Weights of a small GPT-style language model, trained from scratch on English Wikipedia.
Size: 16 layers, width 256, 4 heads of 64, MLP 704 GeGLU, vocabulary 7283, 16.7M parameters.
Architecture: RMSNorm before and after each block, learned and rotary positions, no biases in attention or MLP, untied embeddings, capped logits.
MLP neurons of a small language model. Each row is named by its layer, matrix (down: output weights) and neuron, and shows model dimensions 16-111. Each number is 128 + 32 x the weight over its row's rms, rounded and kept within 0 to 255. Numbers have three digits each. A neuron's up and down rows have the sign that makes its largest values positive.
A block is one neuron, or neurons of one layer that tend to fire together. After each block is what it responds to, as a language model described it from the Wikipedia text at the highest values.

L7.down161:171084084109020137121144178117133104121144125095103133112142128025183136079110147138144101119094062139141000099102102076143175169124110135139123101123114106131132138065199152133249107091139118141091135164143111194047139153124103135084163111108137140093138138149141113113086090095120118164
L7.down201:115137148124046143167129135133122144144110104073151097149127083057157119067165088116107147114124130143074019111128094103115163124093105153098141041133112130104175106117159175039183064131070101204065114092153111112122138119126134113117087087129149119134148130122133077075192120128170117115
L7.down208:153108132174056134120106115169103096047105134144180174114098096083143095144109154159163148090058107075135044147162112041144066104146084128153114151107122124125121172042154078130168088088126084075116106144147131143111091086154142124153132105154109154142138131092131143119159103133105084099
L7.down377:156129115094087146125072110076100124113157112125109095151074132111158086124106136151136113126165131179075110159121182148094193120121091097151136167158077126186126125150140142126147118140161120113081148123153103081189136112162214107146153197074041071128131061141093154160145133098170142135
L7.down394:174102101189000141130139107124104122014108135119106091121106088036188148106150144110130124097126098140146000132133090103165125147105126149153127126133116145130167113041164149144255098113129145130075133109140125122086113096126122130130112131148154122130134159169141162145117112096136101159
L7.down463:065182122102166081148145175110122124181087091133148166117105109160114186055112196102177134100158188169142167118096132147134093079159129130099082154120084176146126114166081125100090128166108135140170074120111152128162136170138132098211136126127114088122144161117099119158111158130123131151
L7.down515:190129109070045186128120125128124083117167046107101133109100123065184175128153088085123104114138091095158008141074098113129175128152076072102124110079075182098201111108177152097198082107118151129094115108147128189098145109162133111142140108161109162124118122137136128188196112091138094125
L7.down648:159106074120013161121089155081137114122173124093130139152153161041138145138136135150125115100122118138166000173071148103124203152069147133121100127154060158113121136066206150076192125112152152171077179131084123139092102098115131101138130165083106111129122140109126149091157091168127099140
Description: Separators and header cells inside Wikipedia tables and stat lists, such as pipes, semicolons, en dashes in scores, and the Candidate column header in election results.

L4.down12:175189095173065106070131181099114096173109082144162080129157145158089131153106127147142149155131114142114066141101094153191132129165141139120138062148119145129153132194088143099134114106167158113111115168174134187154151048152098143091091099128040117115140123168155181164111199125194149151
L4.down281:151150074123154133096098112173110113075127108178136151111127151147056160122175161099121088151227179122140137188126168116107146111120089133162123132170070154162118109150092136101107123138101096112190204094136138114149108129103117127111139108081154145112141148132142082081098126117139205106
L4.down310:140109172128056142075084176110102136152130158176112136111158120128168129163130061111165128144123157183131152108143091097148103128110108129125113134106148125131117120149163144126171179144137155195113113096055141141121190138126143170162134138194102160199132090093128123103111146085098128143
L4.down461:152149099147122182118130178118102142111088080119067135137138135114126113147136133148128100125091115130144111111080104104126054112084178121122103164141123114101119097100126123128150118114172123172119077162151136118135117182121119147143099144198135087184071151155092144166111119153069080166
Description: Dashes, hyphens and brackets inside sports statistics, such as the leading dash in career rows, 2–1 scorelines, and (10) goal counts.

L7.down44:091123168170070094122103155160172099093126165140139136166116079046077127159049124068082158096171126178125092086154086124122090155173192190145122073115152087090123160149167130171160151171144152121121128142159184156130101113171065161130100164093164149156144091118110135110131160128133083119
L7.down72:145089127142040144201134149137108174077146168151113089156150122089130098081142114114147145085129170145126049132079213120175091163130144109138156143133151089148172148091126109168158164137111120068108091119186135133162153141201167157146097146145112094075152160141168161118098119115130090132
L7.down124:174151105169079136122110146141141136104143134120130093050020129070127139121147106158127143139162179096153082083096207099116121129157080108156177151102131104067067168114125131129141115167120136102165123119133170121081159170183155103162091197108147153129149099116162109115095091121135145115
L7.down222:089112141133200144124166104163131138186089075095115138104164162146082102177097116126103159122153117126108223125141115104147198170153139147120140098104056175131137132108112097106122159157140111188151085138165134124103115066133091149153113097118087145125188158114122089186168116101118136153
L7.down415:177134121169066093096108158122199110161089067137108108142167112100136150177116150193138100130088072106167093090094182079129088081116122097130091183100100141131131110097168177090143144160189093149099113103079112157124115120127097139132117131097164142135135093026133126164089072129164151103
L7.down455:141154134141176129136121145125088122073104163137144157131160078151154158112136045104125164151055184106127167082132137104115118185170106175101127087136146107116123159149117133085131160131146090132151073187133129107136105147127113062101182104155110159103144186145146161143153072159099145148
L7.down526:104127138166051122130150118112132204086121155124115132095092089092150156095124144100115133141144168175106064167093119147117096113134084136111139158111175084148080113095151118154195123117149172149084079158102118155170109129137088169217150147136155166056124067133087156116145117105165086185
L7.down590:117124188121197148110097135143147094171129157125139113119109086194084121129110087106116134168156138116154221155201108138083109095119153122139149129187108101160110151109068076089126133124125090111151138143145142112129128177141096124212151124128127128109128165128145100122144160132106153128
Description: Tokens inside or just before numbers, such as the second digit of a birth year (born 1|9|22), the ° in decimal coordinates, or the space before a day or table value.

L13.down33:108137093108170137126130068130073159062162102135207126151154079156116160129062108126170141092110116171165056145135120101161168118122119128090079135109087153090118073089132045131083145129114188121195093131114145137141087102121123104119074121110111107123158124126090108197104098176097077113
L13.down401:112121141195205107196172115105064183092148149124144164117141097108129128154103152131130145138161151123160168095140128117143156095095160133096125105124108109100116101104052134122160146098121121130167062122157098133111079112117118162117104086107058131152191147117131202186153137157053142153
Description: Pipe or semicolon separators between cells in flattened Wikipedia tables, mostly after a number deep in a row (standings, results, election counts).

L13.down354:094094089125157115150141097119138154094176174155152116098143129147093089119117111145179138111088142166132112111093136148138134100182143091158089172120108099103129130146153129092084118118162121111110169114073112127153190171185109162175154103157164121090085138140123147133158132134091130184
L13.down403:102061102104120156089201135123092136102140181112161088073177150116166076104140153109171166093095133115138154100127101137100079088144150147129178122121133105144088081124090052133067126144114135148082166099107120118141165135116127195118149125216159139152101134122093162087120083086117159147
Description: The space token just before an expected number, mostly a date's day after on, a dash or a table pipe, e.g. on 10 November, – 7 November.

L4.down31:125105081094148107098123096204095126069143123082138098147152134140077133135147102080105165106127158133113133171162170138188146106061113140103138131137124132090099108114082093145130136164109137158114171092164106139156146140094147164144125199117206141177130097165096116118126094115100120155
L4.down225:153187246169144157111123150152135106136122083140153169147116148127081119123110205126063170130171130145115162168159212150073167134124064114097115170116148152140129108173122129136129069133145125171080141085129107111092055084148139142136104130102148145170167116177121173172155118135176102166
L4.down328:109129110131098159161101115148143153101142149112137103052135162074037131116126140123154103193126200152115086221137200165128159149057106130099119140159112141145119114125134155171153159114074168124102136112080151088094118133101094159125155145124155135053171106091096114050143153119151128116
L4.down441:122132114133139073101100138196182108116169125170155140095139125106063130080133125080113174150155163087120144145120200145099179116136129102163144146153063134129143100157144114177129157144140152147123170109160090118132153121095155133132105136090092023102084127127126090093119152086165095105
Description: Bare space tokens right before a number in infoboxes, census text and tables, as in area code 785, 6 ft 1 in, about 30,000.